python train.py --n_layer=9 --n_head=5 --d_mlp=1280 --activation="gelu" --norm_place="pre" --tie_embeddings=true --init="normal" --init_std_down=0.0498 --optimizer="adam_hyperball" --warmup_steps=200 --schedule="wsd" --final_lr_fraction=0.05 --doc_mask=true
MLP neurons of a small language model. Each row is named by its layer, matrix (up: input weights) and neuron, and shows model dimensions 48-303. Each number is 500 + 50 x the weight over its row's rms, rounded and kept within 0 to 999. Numbers have three digits each.
After each neuron's rows, "fires after" lists the tokens most often just before its 100 highest values on Wikipedia text that the model never trained on.

L3.up287:549488509512512484460458466517586479461435543549442512458491463527547533387470448501532505537489514450541508468476475439493466483504483411452533478445565486529432640521475534374499522548600489450443419535542481529479447531511528489499567533502540553547429466511568505424478569483462505542656557493481493522544449506485458547575535512352550554506479467547471490445417510512552583508574485468460497545569439439544550506444539514425471552469543495460505510454467538552450550546427456577513520520473425506444591547544431468526394449506479452554509464509527526577563577577496529457551540565476457528479470544504516512462452521485600474632598530568551496448483394588507551505499433488524528480601537411569530517488556436503428510469490574459418589565436430467573492453433411
fires after: " |", " the", " W", " The", ",", " L"

L2.up604:522509495517530450563477464507519497617547495471607520508488512505490531407428530494489479387581457474486571428434607444508524478447502616517549586518560388493488567534497468460497468458491468474468545518579610352589464442478420466523531439484504498543527576544497493466555487446518548548510559474508552469388475552489537522528381470554512523551472472534523460477406530464541545534445580590497445477494541543548532517524489499527595371555493534517494590544525407531458479503587487505369566492386515529520564504456507531461488515546458464530466519488470514514487491539526501508596495517598458450449459567536476524537428451523473415543414565511502452419484372490495533554521527555496466548528430492551449490503561532440527533514497513441491480473516419489474496409425458
fires after: "/", " (", "(", ".", " \""

L3.up796:586568476479596485525578483545535453511503504471572475427492510535496453491487452380508405654473480516648531524468505534495518503406461571433519509429556430490551405603494396433496490493472467455441412491542405465541430495402586594482481457541578539560440520567458504600574426555412501567516552436424540526507481480446524515442429450497534482475528505511505406547463424597556399536445566482560498483484534629562476435480501482569475540494621512460483544571445523575531538473521506526442524555474422445459516542472411425551504573445549511556473509530460580483424391554441599531520458507521420519456507499504540497577470557483466466498416464510498455437452465452565504467404505536484505476523524503511488489463495431420520536505462496542403455482493504437481503521485477
fires after: ".", " (", " (−", " |", ";", " −"

L2.up850:524597458529518460531531546541542518506531545453486571535490484430484453464530461466474510496501517480545418454510510505508574420535445555516566403604546422469460595548484453611455486521455413565439461455440491494532518551496607434535483496443519479481522409512533449461501469486504470534494587492545440468486429495495530516490386490517491417558403388527496585540540496536537437423494579503527479443514507498414471487548581529534481555481521573563449438515512541539478507485543525409431496550538446637551522443428615511552453437540482513418471547500453585429488443504541490546601554509527564471452487469580575512476485508581412479463522481500598481474465436362488522499458518610546489442531512513540467482524578490513460505469559416403485581448512563455447409575500578
fires after: "\n", ","

L2.up366:469436457503495414557525461562562511451474540465515450515483549451563521570524552462430476441540441551485436592406542543541507490587448482563468459469477438501476469515480618451496571481543494550483461535494483476430514449546403540469492570538563483495514522520538510520529485533499529623444491478476498552515437526507561531614471440419515479550560463520514458513424558488456560520536477511458542467493407532382540428510493548389467450468506494593416538536423431577491575534525500555542404505496479441581461438434523579525494447522499550410449445469419508503439437527514515541446584398513506492532452498526457465471457429545426659447486536535562521446502562537552477483558548513425568558516488592494465464502606505515490493479566509515586529569543445440502471500455608
fires after: "\n", "|", " |", "-", "=="

L3.up546:470486477500468516475470475508371615603500536539438452555500602424612511432497625561406569410468535498588510464467459475376559461487526492584451451583527449510421433508536542532513550498468474606472577542585606476527522503419463507544583489534601596610492467520475486447558609594593523554465489581642513487444509583494555486525449446498509477457468493536462500523471489484506462517510527552437488479514588445463484526450518474510555564499469517558419493552471397530577498567579455564525503526476483546513539530445508552424493444544517502600505468471497470352497504506451451596510484536499558472448459496508531559482469523514440513441485576526508558424478527497500528517551475512443471434441425466518516511526510575492494496492514468511509512444405560522487510501482460
fires after: ",", " of", " in", " Puerto", " New", " de"

L3.up464:433592678604485517439457476554501497459450557467518488482514435424451451566445460434516511523444536507492485464503378438595391479451486541503568429529552519616500476550497462506627486433536476525594466520543513511414512486564510530519521477478469540546477431514560559466551603495476498537481457453479488599506498476515422504496429456457513429410494543513516458498535516558413444597536556547482464473495498455454489508413493496488510454439450561407449532521526501429544484467428326457560455506509419439518503452566564578529525487569438471556512447442448501566533529555527474481528531609514549473455482452501545525477468515532572571452458546572461573513508490476520502547440537497557575401469503495544496477496520495531605462619471423471503553445514562565525410432506543
fires after: " |", "|---|---|---|---|---|", "|---|---|---|", "."

L2.up629:606600438468528476544528453541516564479488505444468445596465504565506538425600474526445428442475472456575483565438504533484440422505490478533434470543486383436452524620467516482479499472401474462563539515454516487505483416395493527468493567535409523540540562531550478536515482517496496493504457546566505466506481529522453545465473546522513498429473540498540506545489499501545484473459524415445533462511511495526482588602563538527492495480504515585397376549593608500510514576564524457487462563560390533468461384458524643559489447511513411536495535516401457485463544423596518523525487570465494452498483475507488497514448490526498475509496544533557421540400404481510485480439465482503517509480537514377384380574552507593408573410432478493493518525512456479503495483461448
fires after: "\n"

L3.up475:440504577537515455489399471516521565496485536523470533573455518557529543503533517536518490466483565353526604412525539538390515639513543500513597495418436498533492526464348503528507487498456459492487520504550486518551514465474606484475568512494464435465403509501514514566453506482527420545519566553525503512442498465481521527540498499398449515558508566519478532521543638531471510509552524559424296502496523491464541506418465489538532392524482524551476498540472455467540555546514426557421540518562554555542509478457527450478505503483480535507523508476534454469582507468463554456539544472540530516494491418475569461522473498509606534556510466570451588392504484523440490550481446535468490472580477468603520481497484513383344553507426531437528626441393516517513532518524454
fires after: " the", "==="

L3.up1097:535509537502484483531551374509521525528499464435484578570468354448536549571430439535421530502516537507564438525493520493535480513524491479545570486346514540482470542531396534525598495391454461576559545493525552438428430485547538503540397498491422491467512508512491510452537540496519497503448598397522522556460504501450406558563511541495514456385476438488534508486522457532584478492524611529482520495515510385475470477470512440462494457514512555574526492495414415618427487500574523578525490522457542505504565514497463511448383498541442482611463451527457509526510560500560561549565467501507506497507470415424459498521553467486526519471467510497477480414503502463485538524537533372440637508427611498556481468478572517533531394549571459465586485494502526513527532536473588
fires after: ".", " example"

L3.up490:500534453476631459516420510481547493485481496414485473493496506499498411478617470535423500400473547478547428555467432491475493485578435490510432592497554513502561512484502420503540533479519502530477510507461527519480510457473449418541567392466488568541487500530569490532524525459468418621582461587536509517521469485460611526470493623504439459507344534467452536450485481454425532524488517549421457474608537590443523579482448561462493528536381475492435557454526595420553545598467508371563463525403434514515514440602578407534438553511502485518491497505568475504520497439475535495443476394609473536465548531578500552503497505502464610403634552509623543462424506438479501479488566476483445468496488534448534480559492504512509531447502457462572474530477432443492450552527510
fires after: " the", "The", " The"

L3.up630:482475471509495597497522473518461574599517408518513545488443478470568483523423488528408486520554505497487573519442508442473471422509466453558509449570498448509419529477515488512670509413476433503461545482450473412413478500415531517450547524558507475605494573474505441543572540426532454516549468434560532514471483555502513551406551501479474487467533440523492453512538529499512420513492575551458396536549614521537406520574537564612500592574493564521563480525574420471560513464592502487399455553383526405469502467445490526526456541507536489525520530504479473477552492411534502524541540566655444432462567462387551491435471532465501515540409551512488488483503575485500524563470538467472522457594518488545487472503495576567480513494470510515427572461492447472457490327539421
fires after: ","

L2.up291:491458492491502477542525526573566566497549474412558463531533499575537556471577499507406484441474412553451479600528485525480452458539424515609563552453539474526522538511518500492511638454469484483457511564464525491582421459490551385476513469516557466630451584520513527483489436536562553598462451504503501589529463535504504463463487505465494493470436490474438486557494499511463406404478465494473549454497536471521515362516528511485439558432611391464491422433590612506496557494546444527513513582547471578484506522514456538550478417586420437490518476407414397520467616518504467491526489444411472403517603582498542437514535549571538499565459521564535457455434404510493459506383565532554517517476455626541447413531525422505409571499446446513557542544527446563542491513496494
fires after: "\n"

L3.up928:515496505533476522453517504577641518442505576437526449491515387517505576443388471470520468481503513455471586578364492523487478482461439422563494534464483457482530529509488587490479478511463471529521570553499396492415471461441581540488525526435465492556399504553487543488559492601421477495461501538452520508495457601465423562482478512505485546476449443531506491500498568450436399473498462543514455473546566606443465539548460491490499449456461599450484461468515430547478614526608552395508474524431499499583557439552474504561528526522487493577456480512498509515654446537511511558376459546492504481405549579444467488539507500530561491497503541580522581463425511468471526540422458519428566446614562571569544364495549538454480548477487486426534554620530518493437465563395434
fires after: " |", ",", " was", " is", " as"

L3.up863:448479412564477413521576482563505512418528543491477455462481537536478517541486538518463429517412510528505519554531377593404517557515450511489534568477564425469481496464526452483555518526472525521506518530597469421481501412543533498549509441439498521594475558520549509537528463466467417554401513448537562509412397535480350463619520450467477532512492405540495483497520431454526525553502420518430434505492539419394611445464486527448461479469530584585443520487485438510440496572530460561528483530455478504519499481490539561465357463524589465525387456449520449575517416478522498549490428504533393487499525540525485473487487492588493526542511507507585506421512519504411475466523537545376542549540467555537542547478545398451484524517502434561627519520536523505453495584517490
fires after: "\n", "==", "S", ":", " Party"

L3.up228:464532534500449584560477412508400468543497423525503530540492475495491569595510483451538466517489503381513613427524459463423533432403461541547557517541527556483440484471505487472600463473430506471490468492572554429493509461487514529463405489546520559533383595608627412623514498549439510564426482442535544460508435620456523550533481403466455509506520528578520536486551606422530382416494513591467452533581450530504472566469477466564543540516584486551424509470472468481608437551553470548436449537495464446453538514501473550496436480494488537509499491574479521496498494530485516443518512571591635484494549514561540520528435528430432473389509544514531472471434558433501541498407452578474474460489552470539457521517514526427577488518539416501545537487540576439478487402490499
fires after: " in", " of", " to"

L2.up207:480597484513432402528482511585515555538547500484450420671444441563499460458599470523415558437495450501457556566490472478504420573600513525487519555505596501515401548548514417490505522482446473463464516524509536496409532459525513419438497465481483530552558524578582486469532447549535531544477494539576481443537455559528489516525433545482493496491427522495514470574447432561523500463510531543496441453570600486487477435468533533485467495546479589508428499462564577516580466428598416432459441545478447581515525384479583514512481601533509516419522516468479377406468550537496513475584451486505540451465525512523503492430471517553497514428531466483615466475467537484556485600518485526469559444558480554515443431524553517555445584470501464493566583607421520490438561499512542
fires after: "\n", " ("

L3.up93:509493470488447530489531498579502563459533501464441510455497475528563490536454616518413502441420542529485545503456457476396464569516469456551634414457483488500526462459489479558517520382486464441445527496484467478537473453461561512511487476579571539544513476504489571437571583505563575529423542468592575590491430558478493566450510568513514447428590452502481476484547503476547360506555597553521503479494522495483433599563544527493422529460448585439528469521573477504505496512598509423523404497453514455495439433434502527506410416506481450452514492466511423439560553512447483469589577540648430462535502493505440464441574509519497575530518532534472393445508427523513498537420438526494528477547588484598413443520574536538532481565546526521476544486471514459497519447508507
fires after: ",", " 1861"

L2.up758:533444433521515513556551547540512408398446538454585422585497562536510511377508575507463493475463422545494466553404538509484557558560466492525495528426527445488418539557399620558489521469532480585431515546526542540462459437411546475589470532521435485515582524520532482487503395578543540509511447482610513568485433504520517506522523492410491521431470532482462491542490470461499496437584486609444472522523505538425482441498521499442540465369529552509487514461470486539519588501554496507539446522442440572522473478502428516532604430531571490463516440456453445507449455445501506520517514487538560443551552467524382458488521529516500522501492541559497482394488466549461502554505485556488494450501431586413450482492524512555565551477587499469461546567439413579541525675544532
fires after: "\n", "|"

L3.up820:584467506472496459511472431561613637438380590520521446445487492514415464468503546460382426514547515447551450558358502543489488513475457457522479435452569462519509484507465461522631504431483521486460416509561470556473562509523588436474593424451467531514419585492603470454596506485466403641517549563452443493537467482495526476466541568513531526476379517508525546509398506456450439530468483602468472410562581488483586528453492544483449535513462525459450513464627525508497544543523427445568522501434407409487479475495554484493421479523508507491474543540525496525528413521601580557486554442524502528495576493539590532530488470504471387441551546468532521487466523494497515474522518542447569389484528464533513439492550477535505431484554559517476512560465418417495618443457486
fires after: " the", " The"

L2.up340:488510504534577562501515477607635439454499469477535392549471440537493455575520399459539449541489489528484534508366556524588514497578436566502470517546421487599516529528510525457446495423507391575487581446512446435399485464379437483436502534503535523548428519555534445474544538478421489504497519526519562549438476519467535490451481569396482463433516524542489495532461579499502481520500574534517518418487396562459452481526583495528529527543507550452492437535604468403467648514538502474397524512451492501520474480455437528575498471527401491500501521519485533513576526504482494552524511414492487471471572551500616539632543457553396543513525502577513501474478452523493527562320419523510601464442521459584414430499506546456578467532456475510463501526562543404525521527541520
fires after: " |", ")"

L3.up1270:536521514534511469534495451563526479506562474431576538487533454450554399544447566503358419543448566525554417490565387546463385516590449456473433463427522515453585425537479495506621490483558527539527518457523514407430478447530443426575423577466451527577478511511510472555550476425455469589474475491513450578510411521471462431423488454406543520528555398546512486490477476501559574531462570477471485431529467418473559486478511566479500563460494535556451387519543502568470489541541460449539456554448497444506525546594554542474435442522523482528532511525437526415623478490535513539479573400529524506566517507504569528467489528539453512470529485464553551512492435395463495532527494417408550512424564512517506412419533511530482403466505491410569544490520601443463409470472500
fires after: "\n", "."

L2.up148:554440574507508498448536500557525557446486495496464499521471475599520586385549539478502563521457472485564410546483456489452487520465407570522544505483552478558478537558509615435481534464488503532455488501536570454525486518380561486493510508474518487598452605543564449462555558469524511600466506547507545612502431490528477511411525506508472484479477570489529518549496534431457485444563537477435528442497468585469492544504479532533540424395627461436419539510545484434533519513554351533553515574535442553497589490562513557558509418593541435489508501462485535572451490518474479519456523489473495450437588482434524494524524551538543494598489642579518520439413461454487495488419446603505553494483518521414474442531482595569418492577454486499533550437447509570488579482478540
fires after: " |", ")", "."

L3.up145:540494492428541532459453503579544544470463478430512485539474462531517518498529502523447410532414465351454411474396594519548399499508536478459498504555443597511534512510482529551528506479521451550448525453493622446516483453463494484546467502497481435504446434554525415466543473539517460527551500560487501509500515499534547455515506573476394493514416469542475464452509560485505552479514593491464382440495446533457594498516468505438442522541494487479512566547547450384513611529424512504437561483496487452641479420470557553583529494520534450545562446519610447548596608552418426554515552418478538469378499498486495478549446495518452461467557477506564422366501532509452546610507441560424541539565528527581425493497518501508531562565507482575529550482458517387435507523490426
fires after: " the"

L2.up1177:516565572467456440489527563545486536525542473486403503601494441493573523469459492461443451572493569430492441439535527512399477527528473555568621453556585445458571528524499421515479508537445475486538549486488495483494511467550592415559472486483508495493514504486530391533505422469541532542509484518432513460495429505520559491494381575493514462439468389520584657514538501547548527482450516431459469484494555512519547425531560547423567559553477539588510512414470518501479443443508479452521510554553482606447517513538577541579407460541507466538579567480525473482544576502542466484556496556414462486467411497482520581486434506573467505532619519565558482496479401470396513482427519413430512400523560496494432437544531511564417503522463511398490514455481541506492554549579527
fires after: "\n", " his", " her", " micro", "'s"

L3.up784:500590524515399609502486468681521542462408464498490498566469454487470494381458543463433429517468509398406484431546515485430406439597545431542536507452506464526489470499426507515496516474491465496440537462520462483424433572537558552528584600480390571595557481566480545461442487532518447460552497548498534429446433576503448520502540527498530596518573513507585562512577507530510496517526553491525395496504553414533490484577512472522466509544472526442519507458456554523535469441477508540544516482466546518564477381576477455536488433524514420577470387544418473588473588553515456567609533455550539416464515519453421412415444520451554464517459507467518501477477473570493507586494552544447552497584525436511433429466584418553565566465523509492558530601511443488401548457449487
fires after: ",", " there", " There", " the", "."

L3.up656:484497545491493543461448354584502599440478495561512470469500462496438560456565513489516427473437478367552545501503557436409504410509536538512555517472458531480520494444484589569558556472430428474525483502589506520570567464483509446530510543501554566507448468562583535467559468540479466536430548589542434580452450501489566562465481468412394460514474528584487527501579536459567443520576518446445426515544510456501430554500445637551493583534462494506461543526509507378603575522476499482582534508463436543509530448463457504535509535464522514451469463499609484503539513549496447493434619495563483427519538488523509461475460432494547482513515570500485513485436589450501515599514453456478602544601476446485501544546516562504501542522473511502461538488457548503450436432411488
fires after: " the"

L3.up638:481411510544490548563506421531497494469524549494479508441410467516608447457509568536521534501478467451440558529468495479369497492477467413489499492519567448411495596529485522490442481545522526487459506520536516557545506505407550475583543435515560438471513496528532471494548444579499420569514477501477486483501481586503553638538396409463415527536483412491416427471475458499646480474477472488504497490540533578422457626530452515569527608496479474577459437416416437519466582522505534547446437571484481492593529427413485539532518514464522541500490566528523565469483478574515503545578517504581460499456441552653462463526470566524504446498410473552541480442433509518444527490538389545475504485561503547513491485477499444502467605565436525493495632500495515486408513552506431
fires after: " |", ":", ",", ";"

L2.up680:541464648493488502436484515545552387458441551486384513480513420530534450532440511439516465530402568443419563475510489494488504583572473589542589529541493468582479486571552483471520463383509539497399436439536561531430473476566540608488522448474638529566362432519501524472520601453505545536500522480573601595572538472463476561433479452513502490419547516511451460468609591499457377572485554528510491508505434487541391504475543502563541451438522524450504549496549490437529536443559411542526491525561454405449547519517513542519516469572501433509480506486503455505527555574421531498612537543528464474459523516550570528513517529456516540453458537583449516432515492474525530500403484414500543423504552496580463371473552527430605459582498504517445471438414526532524532496508458
fires after: ".", "'", ":"

L3.up268:559508483542474465517513488578617480465554523454395349544454372530560464539478515431547545540510503480583446474410483579459492459535451469462421490481496496458427571518530435429484516501540438478433578525518440479529410482483570546466496462501494484570442525485483510448555505489453502540593471489482510522400435515477473452529326594508478514484484474511454443514429520488432474463433453580502517484487497584577495480546619510566596472509537600475510454490527489541552607566449519521482533578445414556556597569525443488533466490525508535512524467510461505461579477607556553580412548494531377493443458586509504488525448500528527471477487456583552544542507483521567537446403430474398543549509546472573499396507521552476531505476547466507466496617474470487492565514399501
fires after: ")", " |", "."

L3.up288:561600504585485414559511474570531543469535469520539548520485528510549491423541638515417496535501513472494564539436515463363412476475418550521509490562514500436512500518497417517442496547466510434428493540572568502470478547540538440502439512526482520508576500491491558416599539540534491501514572542447452442468485546493422551521398515520482462444482429524501536529496452476418452437501485483501484398499537485530481463515623526439504605538611599475495536466529509459571537519472418474507443550536404615565551465464584538494400443509522542479520534494530424472530501563499409574505534523539505419403501524463438482401380514557542454551532558432532495428488472480535495595461478547444510485549467443518470487462546445580509568606533461524561584529464415551419589537428574
fires after: "\n", " 2006", " 3"

L3.up440:460484474470444542562457414548539499493510557557406439549429537557560506445473596512506477525508497451596521491450522514426530519443509478570475568450529482525485504579463517428412503552449475448539547524523568471561563545469562435537476434558563506549605541522440546541514442533540550580443556561443491482467427507502585518573399500571511501574546444566486453439467552500528560463479523522489507387523569459532516443431522430583539466608511512445458613453465429531517541559525474565533439504483545488514582478488518500537514496489507433510403649486514445560492499595493582459557440514536438425431516515506465460460494445464493434509474545477531428446466588547472510497479462568398474483582436598582565438508538548475491511513498477389469518493488527447424458441523503
fires after: " (", "-", " un", "–"

L3.up1129:526519551408592463446454434532543491551465508545503584522540501519511599489500558509508526497553553416537387450495463381461468494520456485604479450523517529505474580513458526669572514461532502542498504443487591445531483469463493459490418514393505512484497529534463514445482499596533503522564569545541487538479490484472526507503533558460452455545504459549574540464534566391504492477575501592431443500611496564439582535465513510541417477458365494489519500501474494517528426644502491448530488495491532534465480502467467468431407559593468492449533604482560506410386472515532527505400574525491507497478535451552474538418499502424508600468563539630548489432502513480462521494532496580488413434567432430562530550576482552388510485539529528482490471442462478549521392576433510
fires after: " the", "ater", "-", " South"

L3.up869:553559415572491650518536568528513530470536401537471463475428548485536455482499552612492523525534442478447515484468541576486512442548573514462495565537524458494560560461407489478491479535478499507449479524425462464518525496456467559489603474518472498507630561498530442548499528419516517502610448421554497457421469476494593462540551553444490537518501380515474524501467504591531510557444463541503488478545535516457497421591540539561443509495502485508491446458494411592492556498638524561463491506503514478479502507506476485545487487547541465535523603553440482458467504520589530510500479455536540535478473583502468370393439598539437459642511547490513431431441496585503533511496427483370528456619484544514466508567540582525466569446492533483488447524553414429512534535517476
fires after: " (", "\n", " \"", "-"

L2.up1105:612468472453432492473477521548568503543408507522502437476503443568499544549586441478458431488429463392419481623447445533538417540566552514525504590465528412471376552600422445457537564463448476591500598481502533556503431515396498488489490494513438418459534571497490503461541444579517485482487451534481513574537495514517503553498510552473457478424452545487463617559498539493582495415524513518500499478484529479479557475471584542562574428426542506445470487428595498424479520641605486479503486534508513473504481491508622593536464453532567460508512529490478386510454532438469476482465499497520583430468604522540555477518516511560500510485520481519514485449485492433564501533464470481455558450514558579499376431591547552573450582414521484440485510661478465533513542509456500
fires after: "\n", "-", ";"

L3.up432:547502490459556445523414495529558579463521527522475492545443527532428440561537517539525508464458524410494483543449510453523504564502504459573442517457546584458526586519442529513531421473486500627487450555584496503498560497495582433506476488504483516487452549507552520494532405545531479545488466556479499557445470456480580516511523567416454495548405497581471482463460485515426546436482510511404519560582518520545472480646531580460526508493475481482402516416571519420507558502527594514501461508424493450440480445489563527532459508519511462573573458606549505509555457474558479498588541431535491464365539545550465483528505408507427491566517519448482608435442506487419556521421467493501497466524457671390493475470552445418534426517569506438458443585459464443402574523549480
fires after: " a", " the", "'s", " an", " its", " The"

L2.up993:402533532524440498486391478495428481514493463533449442566504452456534590490520594550485472471450586438514524392449482604544535584478459487477535464508570459524459426503590504497475489473456526555536458519619587464504458517385451523594506467477447481541423523498539496554550597453505429495506472421513472488507487594493487560486540523507374493504491534526467534493429564468503436480507499529406415478507489475526591484454499487507552494455430528489469438539525417429547497451480453518428545520523507461551564495458557578495464449573535510558456529478560548462447572607501499568555448507512438523503528520454608540567512507499408419562468487490461491397425546467555567462506473609444550405538586611487488440531489533512496517512460451538422520510498632500422500501483568
fires after: ",", " of", " in", " to"

L3.up704:545579554503457409562492467612485546444493489511518508582479502398600483491490521489387506509464517415505517570441503538482491564476490421519465480498505461485444534572509566529536474528394491526458510535593498458509492459525442510513532563527463520586509529485459445499630496529426529552607490387525581496505422491535463531526382508440570575473495500465497567526481482508514559504416523466490468508503632503478599384483517403468544483424475668542424469489477457533587457570527460543549465501532494509532475539552482428526456591452578545520460475541428467382480448547520478511565461440474489412506465454420520494497508482525527398512485549463525519506474521489477533532576559528454570490419407506461468326457444544556525534424557550521547498552551569443465457491436647
fires after: "\n", "1", "2", "3", " No", "|"

L3.up1215:443521588524610401513461517509551557408456530517424474478472562527611505427571523559510444456506498439410538560512527474547508520593470553559412530504570602482570510542482527566549490505495527581511545457477544442541558507471508454504563476495540559472439451510508440496570425533472523546553508501474551558510516496490502431472465579486423524511368475522478592456481495433455566543517529461360496525570549568547460512528488513536486362536440500478494521491540479389533574469495498442384553536447461461441572384536464464573479552498535498576458516581587568605523586526441546506537567444479468417442535524565470589474511448548471509507615442453582550434466552594462558457425483418481479453506476631483494499501504464493503468539528440402496459560494450454499472531561454
fires after: " The", " the", "The"

L3.up68:484509465473442401484526521616560552498559452399487438494455464518535503401557482539429493514582524433459518514517505525397424447542486462502522518472573426397482533515458510485510507575427377553439529478461456414505492482495440478536543522507449542539540567475487471402569480520494586509527575572624447493501435533527519542448431514502511467485513494535555530557472448602588516416473540436409419419509506502441589493502508475482422563457487551488428453373495546549534557523590502444498508509461430563485483506442506459494378502497431444507541519474469385432587510549577542447517571436475491504482486481520549563463528397546474474572515466502616510539524481480462476494524468483541509481541427605496429460481568514596439487445551441518616517557584526455475513533492458
fires after: "\n"

L3.up158:541461501540491412484513485506511513514533559441467385536445402611522496491579507600469460501541521492518496593500411513440473537588437477532471566558529476569573532514427548425588498515455470609503478551485512516464552539493594495571601478544526527430417431534602518434560448429456438583530472486578495638526431567525531433475460469483431511525489527500496586529506467466539488503511537423481545414526423502512517449555482455426430572420571538482442463473444584498536553579456475478519458572481461565482427522429529447558510424556476576497335489497542559441544511527503472540524508511501492467532468511513545496544552516594444477559524550544462405410463518583487503475430487458512552525511520514486501506534553505489592571524500487492474539463577464544463457522428461
fires after: " the", " Al", "The", " The"

L2.up51:524534675576549521477497434587585389470455474500508484515486542474505481470439476413531462501472481444467507481457461507570462564500518576563547585462545569584403475543515497524474484469459473466572474492484526480415465583475522527459518484486498518534518500540475576428552453592465512556482479477502529589617457537483511528510431466498493525374496514525507502472527502423376463522587476596526460463476514529525534571494522537467517498475496557410555531579443512471553505485424400520541460520539476472501589409492441528489522475584520505520570471505500581558535500667515469624553445550494545452401566533480492459579473569564520555507537515502435541468496489540557478566494514470493506431583511519613409387477499487445595486533472523466445513533413423550436493480491586
fires after: " |"

L3.up457:545496430559538418595567570539509428464439569493517478571503503494502495459493559447477491535440513464398380556516548506452489483536455456568467522501537451453472577599409582390499560479512480540430434520396510479497536473517465455461531559460459561559529517480582441563540458456503493574615487500525421530513468512523490473535435496347530456525514546524511485532454537517480579507454456500489467482525424566457532525555499545508563456401520517445483480552451424471489585579502520500529374549442383538479510572531442601459395445550504544503522499482471579520478518574576588527515494403509481421460549493437470407460529473533431518575550504504612528384494449493429509537490490522429540511462512525414380458523616525519458462493512549510553548559505445497435491405432525
fires after: "|", "\n", "."

L3.up986:546541498575575475560489575488569465452476540541518446490403557573526536424487588505489544590437432494554555541392526483445490548409463531527476499588608509475462560507439483471429475474534488519587381557496582478545515445508571536455490406426518526497487492541544477573520507502528496575546579465486540560488479486546570478559427456547408512557509421527501493482473498539550484513428525522446543400581478599524405502526523467490511543502560597451393474504417393484503500484492515543547470529521501500520531487521467467570525465534446490474476616413525530580504576606507523521447535525512478468474465558533479505422502500550428526554427467545483356480518523573484469506488450536398492553549508510493476523494498572395565564570533484381507543432454485576438520607427505
fires after: "-", " (", "/", "B"

L3.up6:454540559469526535503397418479467494563474483514472522483464418529510594558418546500497395530503553553527542511509470497480416563530456508574545492487578511505448457494541552493515475414449460635421473446521640438452555562427521425611458534527509499463437601443547508521566478419498452483560577414469485437491511562524538512489488579490432577486550502551493434470516489506526432513526503432429498528531483502558592507456591584446467477401490483549437483458488441408548532558584433537438481532537462393593534514549492560538474469563519488498516647486521478450495520501571570466507448474562447488434564550553513529592374489561478481520452513417455575381448546471505494415497493450447561393558460522512482527523511489522563474449491505495418487539459541509489519491441510
fires after: " in", " New", " the", " a", " of"

L2.up284:546528673471491499455513477551446450419506552467470484506538473479569445501430357521478545567462507577429470469546432453486488491491506602497532540467603453602426409543484490491503513417442465507519502589538537540422496601495557562461532411497526536527493505521470505428559546568527513509498486462532582602488485478487480509493456475521522483431515493523495500483525512507442388539533476522520506514495534496472457697338540507522486617463443510464487499550621423483532539451526454493546420518602466474519637459466546526533537421601488492579502488479453492577509513540496501547496481565568479458490537476548576466423434533566472528516531534659424447464475497537510503632462439594533536492547455500629526382503515526455550484550452456407474491469429466537470494466513490
fires after: " |"

L3.up922:510499530447443579578430491505501552545491488462416500555498492516483546503557500507367408515477537434503581428426544526442582522578497552499582586459518496513475512492491548531447558463492469548505464527506590532555478488444471444580495459491455514471368508632568464507582503517518553501446499557602490568476436540516452458523427508538369523526421558551539531437521502439550551440460540567501410439538482561484430520536486541502512561534538533505456483480507539535538571562515484392457485533475529585482527508549482519513490452524430572578592510505477525479416585533608522449461482605568471481563493478440510449563364487465458495454510522570437456411479432515478526546446491461595495433531477440600421504556520553433546503501524373475483503506431613478448504447492481
fires after: " the", " of", " Belarus", " a", " his", " in"